{"num_hidden_layers": 8, "hidden_size": 320, "num_attention_heads": 5, "num_key_value_heads": 5, "head_dim": 64, "intermediate_size": 1280, "vocab_size": 8192, "hidden_act": "geglu", "norm": "rmsnorm", "norm_place": "pre", "norm_eps": 1e-06, "positions": "rope", "rope_theta": 10000.0, "rope_fraction": 1.0, "qk_norm": false, "attn_scale": 0.125, "bias": "none", "tie_word_embeddings": true, "parallel_block": false, "init": "normal", "init_std_qkv": 0.0474, "init_std_o": 0.0, "init_std_up": 0.0474, "init_std_down": 0.0, "optimizer": "muon_variant", "learning_rate": 0.00724, "lr_mult_o": 2.0, "lr_mult_down": 0.7, "beta1": 0.9, "lr_head": 0.00576, "warmup_steps": 200, "schedule": "wsd", "decay_fraction": 0.356, "decay_shape": "linear", "final_lr_fraction": 0.0, "batch_tokens": [16384, 32768, 49152], "max_seq_len": 256, "doc_mask": true, "train_tokens": 290300000, "max_steps": 9563, "dataset": "wikipedia_en"}
MLP neurons of a small language model. Each row is named by its layer, matrix (gate and up: input weights) and neuron, and shows model dimensions 80-175. Each number is 128 + 24 x the weight over its row's rms, rounded and kept within 0 to 255. Numbers have three digits each. A neuron's up and down rows have the sign that makes its largest values positive.
After each neuron's rows, "fires on" lists the tokens most often at its 100 highest values on Wikipedia text that the model never trained on.

L2.gate1278:161119107105105091090133159122127147120101158147123106113120107151169136146135169110157095100141148150115160148126131137146121148057141114149149088125132145114088102112096064132128134159152122104137119102080128128145105127225124124137123158156139099122129104108128159137087116114142134117
L2.up1278:144109136116155089128104159150132098123069111136152106139144089146118145136107154134124142105129106146125144181133154118160152151143095151067137144124192153132118143107118094106110101116070117089148130172132137132080138114140123132094135134106097098111088152155089104177125168146155128141
fires on: " de", " du", " di", " per", " bi"

L2.gate845:093181113099135152121141151114112135117125124152156141119148160118107134128109085126125114162158123134150138098136132162138164125115127140168130112085102124146125125129154114110107117112090164128170100157145136134118131131081125095102089155131139141159111136102132178154095140135132131124
L2.up845:118132098137125111143114139156115108118090148135131128136151109132108186124135109107147120162099135147131135151148088163127131155121161091142163099122102119156133124172153096119118100131130135116110116155140125121153149131123109112088154096132058149148129149133097140130115154125124153125
fires on: " medal", " Bronze", " back", " grand", " Second", " Quarter"

L2.gate961:135094145120153138087161182130130138200110098109124109179105162117116091138131113111152149141163122116088114133119133128134160141151147124117129106112161160151112094115116125144120096069154108096129138118117125130075128143141127123121156094119134141132162156152140120082143119146162160149
L2.up961:157170108121149143157131131057140166158113120153149112174142136140089131124100074092132086128129116133098116155117130129149132131132134133143137153089119162123183137111151163126127149094137118113115127092094094126137121087155118066109115136123110160109143121140124116150144133122101142136
fires on: " many", "ge", " some", " Service"

L2.gate641:092096146072161172137124118130092096163102110117109169110109121127133126162197132127123151121166168131122138085093106114110153155155125124115077128134151146063123124119140092044131137129145145106127116113130145136122137122055161128101141151112142115135140132111115098121137118102153140187
L2.up641:137131138112106128108162098158115159142179102171147110157092158112129112113104098139099103155121147130123118103148157159162134122162131145133098118091103135163154180098136156125142129108128145076105119161112107102139127158146186176134123083121114138156104157132122133080148109121133103164
fires on: "ly", "ally", " year", " time", " day"

L2.gate252:157138151151123117120120126155129130099089114166139135113147111137105121099151115090119118111112133144157103102169121166106104121105145139138058150151132189081126114096168134171120142144127156119137147106138106130151128122128105127141122078139162157132098125112122109096139159126149155143
L2.up252:124120152122132159095094157125117135100090131141126151130172143130103120114177105168124106178145167119136101145147118151146086115132140105116099141132124146121121138074136134103157107132183192122157148164128111141168124147159121129135129129103113155131113102178200112121152095101159166128
fires on: "IT", " World", " Red", " red", " across", "y"

L2.gate505:128095147133137125126133108125065097162129119104153157108114136077149124097140158143119127114134125151130124105163182160140107111130141118139129122111143142163154107121110129135135133158126120139131107114156162150124165138143134118115181154177188092136150133159156135150115122105125135116
L2.up505:122124132168131131152130128145132133131136125109110148146130138119075138187139159147157102128120159127131150105124101113129101134138135127150112144161151160182138142103126133133101110131112119151122104094117099182096087112148115111162145131155166101159139144188159148108144153105167119100
fires on: ".", ".\""

L2.gate1155:140123103139108101107113112144086145147134125129108090099106179113148132100138131144118138143095121153133175094162136175119104114128171106138128134112140134131145117147098134179186128146132164144107101155124131158126123087163088104126120182151135105197185110131116170116121137151132125133
L2.up1155:166111139151121072096181135139111078148170125120150063132144097094129138156138113156100138109085133146142129154116130146081079112140138117131129103181116136172104113130138125114097121155108125112128154048082114154073154180104096141142140158125151087125158102142161110096124135146113187123
fires on: ".", ","

L2.gate337:131138142110145106164146149124090165148114108164123094094143123163093093124159098120106141112136097110156098134097124123068126111082116138127135114129090090151118134167137156147141130146093110131131114139130120109108108127138073117124134150134132134103145084144130156146111067117187192133
L2.up337:124117133100133155121110093185118137111121115143076125093143138128139110150122107126140135123110144195119189098164138140142115144108163145143112125116115137108176103129139118137121135184130128116143161146143149109130119104179124109115138154147128082135112145110123159114127179123107166114
fires on: "'", "s", "ft"

L2.gate133:105096108123147148117160177094120154128107098105084173102160133166139071121163094160153088153129096102152111141103151116118091123153136106112135154149089152126077164150134127139153119128134118111146153139138129111103091153159103136084157140155129109100160100126149078084123102131113093163
L2.up133:138140103154079097172071129170117177134153125127129112154124155127117131120130132147143128155148147113151139137140100119120127172172133141162141164161111105109166133077091137140136115142109144135109147119105142126140138097152127130070126129146119128143130100113132113104121114120093097128
fires on: "o", "on", "me", "gle"

L2.gate912:136169123059106171106127115139110102117116148143131118127088142123133160164159135187125142094109150154090161125124098102159155156109153129120156125099081086111159114104127105115111156089084124128146132114174134148155116115143152100120155158108111110125164115145157094097138133120134087146
L2.up912:186174134144124124143138158134115153125134116141126093136131158119077129132100182122093136122146101125148134105124111151095150130098065095105133120155153122121080099064114117126133138156094151116132135168123149127110143179112120125125131128151127126088149095124147141140164110142110131144
fires on: " &", "w", "v", "z"

L2.gate643:133146131122123140123121126113126118153158154123120139129136125120126124147168150110077157140117143137062096101103130139139140178119125125104130168130116131121102129136123122128165147115175151163110114088116113149117082137151135125099106081156145120110095149125142135155118126136150109128
L2.up643:103136147138085146112113134133132123151124108093143103122159136160179114124142147158095119117132128144066105143119133129159164099129122144136127143124140110090145123149156109161143130070160113151141104138110087114112139148170117127125114105158164133131135139107100095172120115196106137125
fires on: ",", " years", "age", " /", "±", " |"

L2.gate509:157129172133138104134155136116099129121159146132111185155170153118075106085144132139136138126136102148155089123143160145140164168152141089119145130078101148147151113146150125159148155154151077167135122151142184183122135137114123093140158124150162142115170142168102097104098144140106122117
L2.up509:191140157114129138128158108117114153148114098148096171097140097155094145121111136094121128097087115137136138105154131137104168168153133110123099126084123148141175126101110106155118166146161102127162125100113103110124149114155104117150134174101115089083133116097139138121126131139130153118
fires on: ".", "–", "==", "====", " #"

L2.gate1141:169152172139145159125154109100128105119114103117125165105147113114126153103094119111156141148135095105139143170114134094143155149147064183109105127111109118184138134113125103130163121127124164158087105152081073107114120111156086149093087148141108190155102093119134149131145097109099095119
L2.up1141:168103120141137156117142100126158087115149142091149128079128179102132125103167156143123115123101107113135125107135167140184096090113115116123095078113129069126108151124129108159148097101114112106135117111105123137145103143163081108111137132105120081124110132148121119070087081083120123120
fires on: "(", " New", "no", " possible", "[", "avi"

L2.gate671:149094155110128164104138135135129132161130108148134167156089143125128066031103087081137104141140121138105103129142128121142120136107126125160144114147152166110133097141163142131155143122171088140110171148130091096133105108141100186153087171124126135101171182152102090124143135128144124103
L2.up671:117118100131107135093131156085098188129098138122119136183142116144124129086106147100167109155124103123129135152153081113128115112097102126133088151147122144142103147140101099181120156117111125152171075108074146112077147102112106136107124164093113137157155120097138114135153140141127112167
fires on: "D", "i", "di", "od"

L2.gate192:152121121178147147147150126177102102125151122161109159127168147176147112093125166146128128114117147150165137099129091164139169170120138133141132132100150156098137138146136135153131148097151133132125123134132110097115155085145153130112145114102152084135160113116117163148151132142128149128
L2.up192:135081116119102127160127130139123125112132123098138162111128122134163121064156139077154140134116125116136144121136147110093110151151121117141152143121135128117122122163144194109156105102152165114145148140141124104138109134097099129152117144144115110133153119097130157130147094169110133115
fires on: ":", ",", "x", ")"

L2.gate431:101131103100137124138131121119107130143136120121130136185138129093113153114106127141130174090115095122102163131122111141147121144119158163153096159115156129127102171173161132126111170100112126114111121190145125141152124173131124134162144097117139173102157145145131131153133084089154114111
L2.up431:123137142118174131111121168127145107136131182136124128131080132105115116099112075145116175089109136139087119112131108129109127158141139134153092117062131073165165162165142170141125141132149141135094128116117121148099101112130123139130148134140156152153147170144114084130149104137111122119
fires on: " L", " local", " Western", "ect"

L2.gate675:121139098197074105145146098113083115136094108148142109138121141112127142144072145168124117178122119124136115092176111114134149132112140115132156113117058167148099151154118085143146130134122090126159112127132123114142124143148118098092148126081117119169146119148119121128152134176161156125
L2.up675:155113097133116133157130102129087115146074134169155156190122116112101187132086120140132099144155153121118107101179117136106126123119110113119137128186109158164141133142133133137115156130138126135126088137091114117161143165151138136107119161108115112170127114122156157130128089147140143157
fires on: "t", "p", "er", "i", "ius", "ay"

L2.gate1027:154096122145102124138106121102127115107107106132127108124180082165110155099139156093127131151123129103119124092145126100119114156127143105125153177163126098128126155122110158147139143129138182118153135150115114134171104072167119137127131101090126149149134104162106162151117122128167085133
L2.up1027:096125093159148135130121174129128137127140142133086078151162073118129107071106144141130129149153141116099094127146101092097109125108095157130092106162154145140129138144127086117143154133166097175127130120147116118117106108131124119164078133109126172171091127176154159129134138141151147102
fires on: " Du", " Tri", " En", " Bru", " Ben", "ed"

L2.gate698:093147118147142156180101155152131127143122118104159103169107121120113166098151117119170128151146077080118129102118135126122088103146107103129156108101116082138119122109158134153184157139133169167147107103153167138123170159154111176097140121156169107149128128105120144109154090142094171161
L2.up698:115135169137110127110149126102156079122113104111124133179145137108155112158116150158157118146081118132150139097117152113127137122149126087150137119140121143141103101103108109115093173110139169133075118122161175123114113134122123128098083105138122101085092122136147128177151122118079144135
fires on: "th", "h", "a", "lam", "ri", "sh"

L2.gate1275:113141131105184176108106162120094140112113106086103137132111106158135145139111155139088096146134123093115176153138165104118128127107095157114112096090098130120154098113170129160119139168149140094120113124156152133126096106103154153141132138168117067148136116148113171111090127126093134143
L2.up1275:124108138165111121153148138107158151132083142166127144155126142116141092137109137115117110093118157170138104157140113132128075142148151127162137146140085132118119124119124082144103143116135123122160118136122151094137104102124122138117142112130081087157130147186159126159110152117118114089
fires on: "a", "u", "at", "et", "th", "nne"

L2.gate908:104142142115126145123110155151081134092123138109175089118127118113111170160123135141118117165145117112132153160178136187104131135152124137131127091090162191174109127105133116158066082133115131079103095147089111119158081128162114119102102138146123118101138150110136166118109105090152140115
L2.up908:124161124082128163135142135130106133118175141138174120106124111101141121148137144127091126092085138176119151150140142145140144126138129119106110128116169108179144139143144117119115110106127151148081092150131092131167112146150141099117117135119095126146127115130125127090161110084160152135
fires on: "0", "out", "and", " finish", "up"

L2.gate282:149144142108121110138131111146120131131122128104116124129137142111108109097141104110151139135145103154109138143102104120163155113133134131131131124166145106132129081113144143136122110185135139158176132139134088118095139111083095166123135122132120157134137134153080140161094082145129123118
L2.up282:143153142072161127133066142099108168168148152099103127128177132149104097136126116121131090100112122122132125097128081118174098127082144142111136158161081133108108123103124111124146117141140106163126098178097105182119146146124108166103151115125120124144106120115101139141123141077138087118
fires on: ".", "%", "s"

L2.gate351:139106147167166165143126109170119131125120114090078151112118124105169125122140160095123128107116119145132097100160127141079134116169104148117085107108134156130156134188112105134091131149178177107139158174126133123135139124089106141104088117163111110108134115097123102124110117159176127095
L2.up351:136102134121130105167123102149089131142127145062129098117169121141137121111133139099125087122116114138120151168148101151113156106106120156121109115128096118118106113124164142115111096065149149111144186173117144147145099144087069100154138129093108149140158102161088133073119154123144116132
fires on: "\n", ")", "d"

L2.gate1200:127159101107181140110148113126128161094169168139084126149108136124139169113113131139169101094118130143140096126139141113171134129157109105117083120126112172150090145133123119155076120124104131136149140098108120115115100181110112129117138147121126116110154147134142145156177146213094132151
L2.up1200:129111158146134130159169117151146106107123129101106172131131142090105157117099153112180138120147156118141128150153098117081157106108144091102150136116121124085135093096122119074146153145119089162110181121101151130112105129108142140095156088120110134124099129119123143117121132081134123110
fires on: ":", " ", "var"

L2.gate172:161113065107107193173109152147125146175149144121094120118119142096104142104131122126093115135168103082127155135139124158104127116134179165107138150132137120122123147107162151147104043147104072109127126125100118142169121091164129121133120119100137120119124109112154155115154218142138103136
L2.up172:130098120079131150082164122117118131102172078101099100159149162085119157131103138161093096134164095084140159116113155151179126157137157117130150145138146118093161098079154159139157115120144116135121155131148114168127153089140180135116143127125137152139098111101138175167112163118149113112
fires on: ".", "ary", "ran", "ers"

L2.gate240:136139163170135156141126094136162131138117108117163150136113139104111122131167127115150118162128182106124134102152157091127128123152194146109145161148101138102142059150151090105140159133063131093142056132149112139101143129152169083135145123126143118139140150134134109136125124146145153111
L2.up240:122161107116141139129117122149144142146161100170133156118148165114123181159137150117171145158097146125094121145166119127118154086171136107139148160120113098120135138069148137120149145112141145072142083130132142140139075122141170074111137095125123092105130135135168117144124130128144111085
fires on: "ing", "ham", "well", "ling", "ry", "al"

L2.gate181:111135172109168110099149122150130121090103129142106120116156153134141141147119133125115105113138113097148170140150147097164145091163161140133179132117114110126172122105103153166148136137106114134113096137129105154163117087102112146107126129152140129155125105102104133123143115111083118117
L2.up181:164125097148105167116150083145132147173126105129178153118110154122086148132123136151141144152121070143132104136144131135113103163127148165168131126127126132140139092069189123138134145127129123078134121073129122100165177081164162130090128136124099143119144132141160123116132149132105110120
fires on: " ("

L2.gate441:139115126091088107080129122107108139116131109168143134109128094182127166149136096115136134152125134156136137134113118104138132144128159134136164092118153115139131148141128125149110128128198107130145120110153132110148111118158162088138136170079147157110124125115099123144143147108117116090
L2.up441:145132147169127172105155194118126125150129120121150108121095088135162142145161126111114107088131145113142113151142130165149111152189124147088149166164103132134130151127155143086125141105152086138076145140126129140107131160091103098101138102153125096145110138123134120144113149122100167142
fires on: "ri", "se", "re", "ho", "ate"

L2.gate1131:096142128129145121132105135155119141142117119128099138151075109110152147161100134153155107118098139111123116122162121156088129104117135123121143079183144163134075131134118118100122116117155142121132113121147117102105155159117145102182147152118127091047166132134143121136155172126114077159
L2.up1131:125103169127119098192085137112155111121130123110108112135109107123134128125077137176121113109092152124114126146123169125091097122125114116089146106168162112133082121123181106136133130151126107131125118116130137153134145125105110129181103145117105108074149159127145102159126150134137140148
fires on: ";", " Li", " /", "w", " through", "·"

L2.gate264:140138154125170139155138138072120125138138135114118128085112121127097171109103085157135091136124124132110127093142146118129157129151131135127154130110134109174110134151122137132161116122107123154129118118131128121074120128125089111124136130162123124090133151150140155132108135125083152146
L2.up264:152134127150150151139144123108120090122129145119142134160120136148080157081087136139130098119142126095091146129123108119157120101118139089130128162159100129159117159146134119131160078126081119172169146137157106091124154109134145157121084124136115134141120149115118152131115126110128135120
fires on: " including", " as", " include", " like", " done", ":"

L2.gate467:174131163138155148139138126163129107151092145149137117122137091149111161071140140088150167146126153143136129172091108128102077098160121112120119139144158133133148148129139136116099090160129112154146121128120176121153137107130167138097165106151109139143155163155135114139150106124146139100
L2.up467:129107127123147108123098137120151075150136127122097128105149125132081130137111093151103132169103131148160129110184149110147135109098146121130138166137135115114164129119125145122104141134106082107147124117146099128140133103096163151114121142116119106065089135168159108163185159112102102086
fires on: " Ca", "ca", "ter", "tra", "U", " Tra"

L2.gate1055:119185116153150140154110105123143146076135157100128134172153165089130145131124176107087148119106092129124140119141111156133109184130148114125176100100153144156109125147170111115100104134153117145146129117132147172131136123118138088133138086120132117092119138154094106118123121159064102115
L2.up1055:134096141123124134131134142125132113108139094147106101137134072133136126159127116118142099147112097128140114139157135152099108142133123125130141157154103110095095151133153148169148139148132135118126147103132128138132149142123136122108134153151097098116162084122076120134104151141165070101
fires on: "er", " per", "ar", "our", " length", "en"

L2.gate793:097150139149134149109153150097111143122107106115143159124124139142113155126076174128111157147110133129144148110121086154146122136133114119132073118095161114120130120144093135121150121161158125086156145171135164105128126129168133111126170081090138097160114124135162111116143135095178127112
L2.up793:109126133106123170091132115123128121138075109123141139100118149116139138150144158097116111123086116140142176127136149145154141151133112124135143117124125114118153104169129090113140108133147114139126130129147152117160095130138125131121149110119090139145077139167074080119140156122122134120
fires on: "al", "ul", " Label", "em", "king"

L2.gate445:091120169096114122132108131121098132158134124164121111128124128097097121152141149143127082173127094131117122112147164136144123143108086069085127073100115166144121122140107093103142147136119127113147120126112133115090108124103117133149134089077107101149153173106125169178133164120134169140
L2.up445:119116126110138163096157129181107158100136113093081131102122139152139086109139116149153090111130157208119122192108135101097140118138121106081100113126194127138112098140144121106154097154122100126140098162154122065152149099062152105127088123126137148173126115139108123114121094162139161135
fires on: " years", " born", "loan", " right", "heim", " trade"

L2.gate588:118086118105139145087143131141127135112149132117136085095117110091143137127074116147095136165158150122098124148137143122110103113155133095088146136099133104132119141137123163130138161152140126099127162139110135096157161162106112141185093140159136118126128096103144131081128111140098124103
L2.up588:129139168106141152102137144132147119117078122150115151119117142078088096117142120155129120164097158126177136157150103137160138100096133128102085119096120119126150099115114108182157113167193107116118162126123131141106136159134119150123151176109107131121164128138104107091099188124127115130
fires on: " school", " School", " home", " Hill", "town"

L2.gate19:106105104130201121148137159095097143122122143135136108119115080126142154119130111131114166127091157133089133107118115152133103152190147108152159129169160126142177127114145102161190136130150172153127134126180159067157127171132120147122146142166095100135142088116160120117117113145123170150
L2.up19:127154112110156101103095131098131100109116189101080108200136102120078161135096122132097153140123076126124147138144147130107141157124097157139137125128109101130132151138175110121145119173117130133134115102121162104130124148143131149086161133108159105090128129123146125098156166161147125123
fires on: " L", " V", " Ch", "k", "ch"

L2.gate76:191117086164083145108165150145182139140119125058102109100128130126111161142130149122154155122132129138124149146133103105109137114135096122139105109166160157136135104125154159076150084170153149119095151092158159107104105134078146118143134148105102135109168109102109124085157120137174137128
L2.up76:116130108114110128093148124134189150128116125142175131130155109141100148105121102092121124109150103114097112120142144126140125120147148159152147140126148119127116116109099147168150124155104102111104105143105135130154121141142102098140103103112104098118137134136148138105135100148121109112
fires on: "g", "em", "s", "hel", "in"

L2.gate418:104070122113110125150134109129103148122120095121118123122105090181125122116145144119115161099150121137122106181150124138140157158098173143172142073127096137134090086127195149155146148115125152092127106149127141159112135113110088099137162114101149148104135166094132161086143120108176143158
L2.up418:157166124159083124096092148124180118137144134090096172117115124108139119088105145173106145114081114161116111138164122108147178104123098092106186184115124092136157163170169115136147130134094091118132131129121080115091143132150169166109118134110139132128119124113137136115125133114123153096
fires on: "e", "res", "es", "be"

L2.gate1092:115114138155096157096112106136095107122155140139069111146116154093112079113120138157110118192112092139104152110182143161148099114114098113086133121142138134137125161122121088122164124143128105133117138124171164161103113110147070126142090113148128075144142103122073112141107154150142084158
L2.up1092:138147157121082098122130107153147090108144118103140089133128131127109115131119141143131191148125077134149119188181130158134112072158151124182094102130154092097087090129096144137127151169144126177127184137102158125081185117120083139092163113121163111156125144092104141126139130114114128169
fires on: "th", "mber", " farm", " Boy", "bar", " females"

L2.gate555:104125144111112141157117097110150118145134112129127111178126089104075146148122120099126145143156135094097119173122129108100114092130159135132096121139110145082147098130110164133152154114148086156124095136135115098174114132090138102133134115147138154121116112139089140127088136142163121146
L2.up555:130160115143130140128167102174149168168119151145148168118108123138112127162130151114133128137162124102143122142147170146118158108114115091122063103148100154165142143091108125109095128069094134144129128138133125142138116142124146091116141131109138124152068151104117137136131127095123097187
fires on: "ed", "y", "ion", "e", "ing", "ry"

L2.gate211:124102156093128167178188115163134111116116132110131141128109136106111116092115108113113154116150119147115115127105150141131098129109156131124112141133132126129125149138168162142151180139096130112130156148108138149101138189143140114124129136131119049140126133141117155129134110134135095151
L2.up211:116091135112148122145136120145098107109099123089132129167132121152080120140119136128157144125135103164109054122171134153111092128101142157116100162112105122128134121141186149140189157124098092133135139131116172163163121137150111096120152159131104127081120085135127168144109162101117115132
fires on: "'", "ic", "ized", "ed", "ty"

L2.gate64:150121137178120140132116107138129119139092121110160088137117120122121186102172136170147128120123132187127146137188113128101111145127100136122110124125138147130168097163092134145147137141107156090120113115161149140096088124170164132134157154140134121129128082133159172138143105064133159108
L2.up64:155160126119076184139152095164119156133158120116155135118119123155091122146148128138126138133071125115143122106139163127147090086145139137127135106111103138204120139147107147097131157097123116116142128159108125092142106126158092130151150130147173099084133146118128177135113142065151112102
fires on: " as", ".", " which", " so", "ru", "ach"

L2.gate579:123144109108122151132118153083167197158157115126135143147154125140128086145091119116185102100129139099153127159195150110090153121144156087114139118139124131111139154131109133148124123158099190133117128149094125154128092133162100099109099076138117130127145095113176127117068109086147166072
L2.up579:155145154134123145118115126114168136170124146133097126109137137097148129181109151093120120109162161107083138142122108104130147084131089133101094148121111132126142145151096150103037114117117108075127130151108084123163101103143161076079143123112135123131091089132111100118156194145151145153
fires on: "em", "g", "ever", "'", "um"

L2.gate1031:138162119140151154123119075134108151138126154090130120098130088128149135136130129135171156143170073144178132098105153153108101134145098140121105117146102180098154160132118108081116124125099143136131116137106112166106136163168106119176124133160151125144161144094157063128130140111137127125
L2.up1031:118121103122187148108114088136092119143121157103166107156059112122140165136135156107147131106135142138138135092123175160086099104157126114093147130142145119138162150138085139135135078127077141128118142161136113139107105175132118117119139123124131145157130124102146114106138064079130137135
fires on: ";", " =", " total", " minutes"

L2.gate955:137063139128134133137149114147118133120146119115106169146135141113132161108154145111105118139135115132112082132133130132100160101138077135108104142174138103144126099112156173127103176115138189152140110141130145128157162142128158143097144158118170140125122086108123122114135143108163096116
L2.up955:148156159166116152139133137142165136131138094093062164167123158138128115150169153098168147155112093118166139161109178143097133149130128108111130125147110127100134127084112157158153139112134110130136119176115101145143164104134108099121170151149113136132089120116176116146137073100177126115
fires on: " this", "A", " This", "'", "hi"

L2.gate341:128125110148114125162166129127074150121106195147136154174149140176126128124102121137106095126167134128123105101145118133136148158143109116105156119089133089144141111136131100124140125124155179115136147148126120136137112082131141148093153136157114142159148124149105133130125199154118111142
L2.up341:091127096166091134139122133128089143148159145120155125187172177164137156103110129164118126106118120119154125124103132115128131095147137140140127132137132127129164115154136074107086156126125139117119133152168131090101111125113115125149125148139132098133109097136114105142077134146135121143
fires on: "en", "th", "st", "rd", "e", "de"

L2.gate607:148078153139155138149113142138100099137108093117113113136142130136128148136147116092168083196077133121168081162116127101145122140137097126134152113103141155131110143154104116125140093130122109124122094162108104138108114072101136115147104116136170131167153107133144102113108113094169175133
L2.up607:203137138164120146134131122147141159122157115119079174131127093145141144141158125109115109139153142114109094125131130146115156113150114087101118176113107081178162105141139160170172177094124149116164126144123098125134135116097118077103118147153099144162156125128133109118087123129134162166
fires on: " trade", " career", " contract", "ship", "loan", " rule"

L2.gate1:158117143183140140165127099125066103113116145123143152095144106093096177121131186149143130104156121086151138085156107095113146155147139139095147169132155084137135134133144167157149136128108144115110090125175139126103080114076114164138131160164129129146197147126132148105118107095111137102
L2.up1:151102140146154139171144116096085106137105114082155150101142162097113187102121146130148137148141089102177098075088124125088147179179178138128141146141152118181139114128142121151149125122122158148121126123151127165126104107101117147101125151174156129116172091115114134108128102145085124153
fires on: ".", ":", "|---|", "me"

L2.gate1181:126128157141124142146098161099140124159117143154138149142089074110150147118134159151144146168166141108093136173137098114122133096109106088102085175146130130122136140115091130132118120125093128156134129086136134129126152083138155114078141125131070121106149139123135095172098132094112103096
L2.up1181:145083089148117089145155070094116164118095153130094142091107148176144138149137096139154116100145121127073114165083129150125123126121134163131083072133136136138149133129151113136097133103146131161176105148129121178116151158115154148155156177120094155105092178131091092126117121145124153134
fires on: ".", "\n", "-", "==", " mass", "|"

L2.gate500:151125094066134125129095118130090111129166091122122107131091106121131136127088064123135084156173116142138141139134128155166116137082144129098123129101118166138114094175172142131167139141129142158140093104101134151171116132166127105157132150122118102138128135088106132129114142109145141108
L2.up500:157096116101101094116199140101100117123197139124118164162118131153126146116143114170108116111108133148111144124153098112126151128107155146130140129164119148160114116147137129142132194130122104142148106122109129150125119139128150117125133138109130099143159112154136138102125160127136159122
fires on: ".", "'", "6", "0", "rey"

L2.gate624:104113155136139123118120121124125117142120129115135137167109106126133111114137128102109082117156176146100134108130153159141088077119132103124111169135114148127129131123107102119119121095093134128121122159121099118151100157125146125130120146131102132131128148114120127113124112123142151088
L2.up624:141120122102125135146154136121158124129117155121112143096145142137135124154105142122126088148138123116128139127163132141162091170098116106106073142111086141138124127095135094154119105109118070152117119105106145095149131130125124114104149147155066092092124130158173138135109130135146138152
fires on: " people", "ability", " Corporation", "ali", " Label", "source"

L2.gate313:117117123139154130127140141109121098170100161093116096148119083114145107148086171198135104128119125118123133151123122152087133201125095154158093107135114083131113081140139164151115118111130116127087125132118156141107147152157118134109151141088133160167107119128118126135148141147140124179
L2.up313:155134107108129108077160165126129106147159093126087113133131124140117139124170123134087115159118119096083160096129140117137145194195075134171096142089131096113155157178129150107157066120118149116121081134106160163135126199130169167127136160128197142124147163131142164122145110172108131110
fires on: "vers", "ven", "ves", "ers", "nes"

L2.gate74:164111155132168166107098110146093133160165122129156167106122167162088122117147127125139123096159117107149159119101069072099153090128142124095133146144152133139124112154113142164098139141131111158140140127093153115166170141151104106100162140148117117112159177145121106147151102133159112094
L2.up74:160122120141162140119132110159165172138150117126127110096163138142111148104145086147114117146151168132111132091142167110100137105118187118129147129156131118102124109121143128115114132168093135157102158144144122149078120128139073132125109159101167075124120131127082151086134149077139112133
fires on: ".", "1", ",", "8", " ", "6"

L2.gate715:096125082109129148091124103123119122134152137088122104135143123117095135131151140164112125159124108107126164126144100122153109132136111148152105104151125104121121099160134150151087105139100142085149119142097133153114133126141140125134124156126156124095180152133162093118139109117159149173
L2.up715:098112117101160100112109182137103116111135110169127123195132147112153152113128149105134131162127153091169172113145141115124134132147120111147160175167142141176078089133099129143146146134127150103135130134125149125167169136110123115130094102125148142147108114149108129163158120148131131116
fires on: " co", " Co", " Gro", "cade"

L2.gate449:122151112139156078120086132146102141116123112169109113153135111117124111097150124152184105143134173165150109137157115069123142099133154159114095103090136127134131126116102100137094175096111122168107106147083140155119137126146135127116151121119139107106126136108130140090105130133180168110
L2.up449:098130100188114128106151147141152155147170110116125104098139093152133119135168154135143110086108122135082104152182113141123171116101120128119154112109146149158144129132139148138094131129140142114117157161112139118167128173141139081126092115115119139109108110135181109121104153087135157112
fires on: "er", "el", "m", "se", "ero", " first"

L2.gate1255:125124108125115077130113150109134136138144081130147142144108225121116123113135101135175122160156112146144184149140134166072143162158149114117127112116106134125109139122093135104145139107141144067103134113150155128130066116134155127083115127150113159148148131133151118109130104128153086141
L2.up1255:107158112116153120125104155146122165120125137156165111140129141106124128116124126172175121148155093140100110154098116142102181200140164123143104105169080118117083130130134112113142134080168146115127145115123162112155146122090155092104148092150108090159146141144130113108111107158136095169
fires on: "2", "F", "ut"

L2.gate1219:140125096125101108125128129118135142125103123116133110100152136124099094074156140160130137162165137108158161097127156148118195148163115107125099173129122133128137172136090128138112154167104142124086139142148132088143106103153114088107126125085133083151186085097145107116125124146116123098
L2.up1219:110109114160117169121136141120101109093128131173107084131121136141126181117139164151118118122104088098100129109123108100105130185094078123124102142160152096150130139187137144140130110132138104119123144156144090139110137147123125125100107108114088182143125137098104172140154115145118156113
fires on: "p"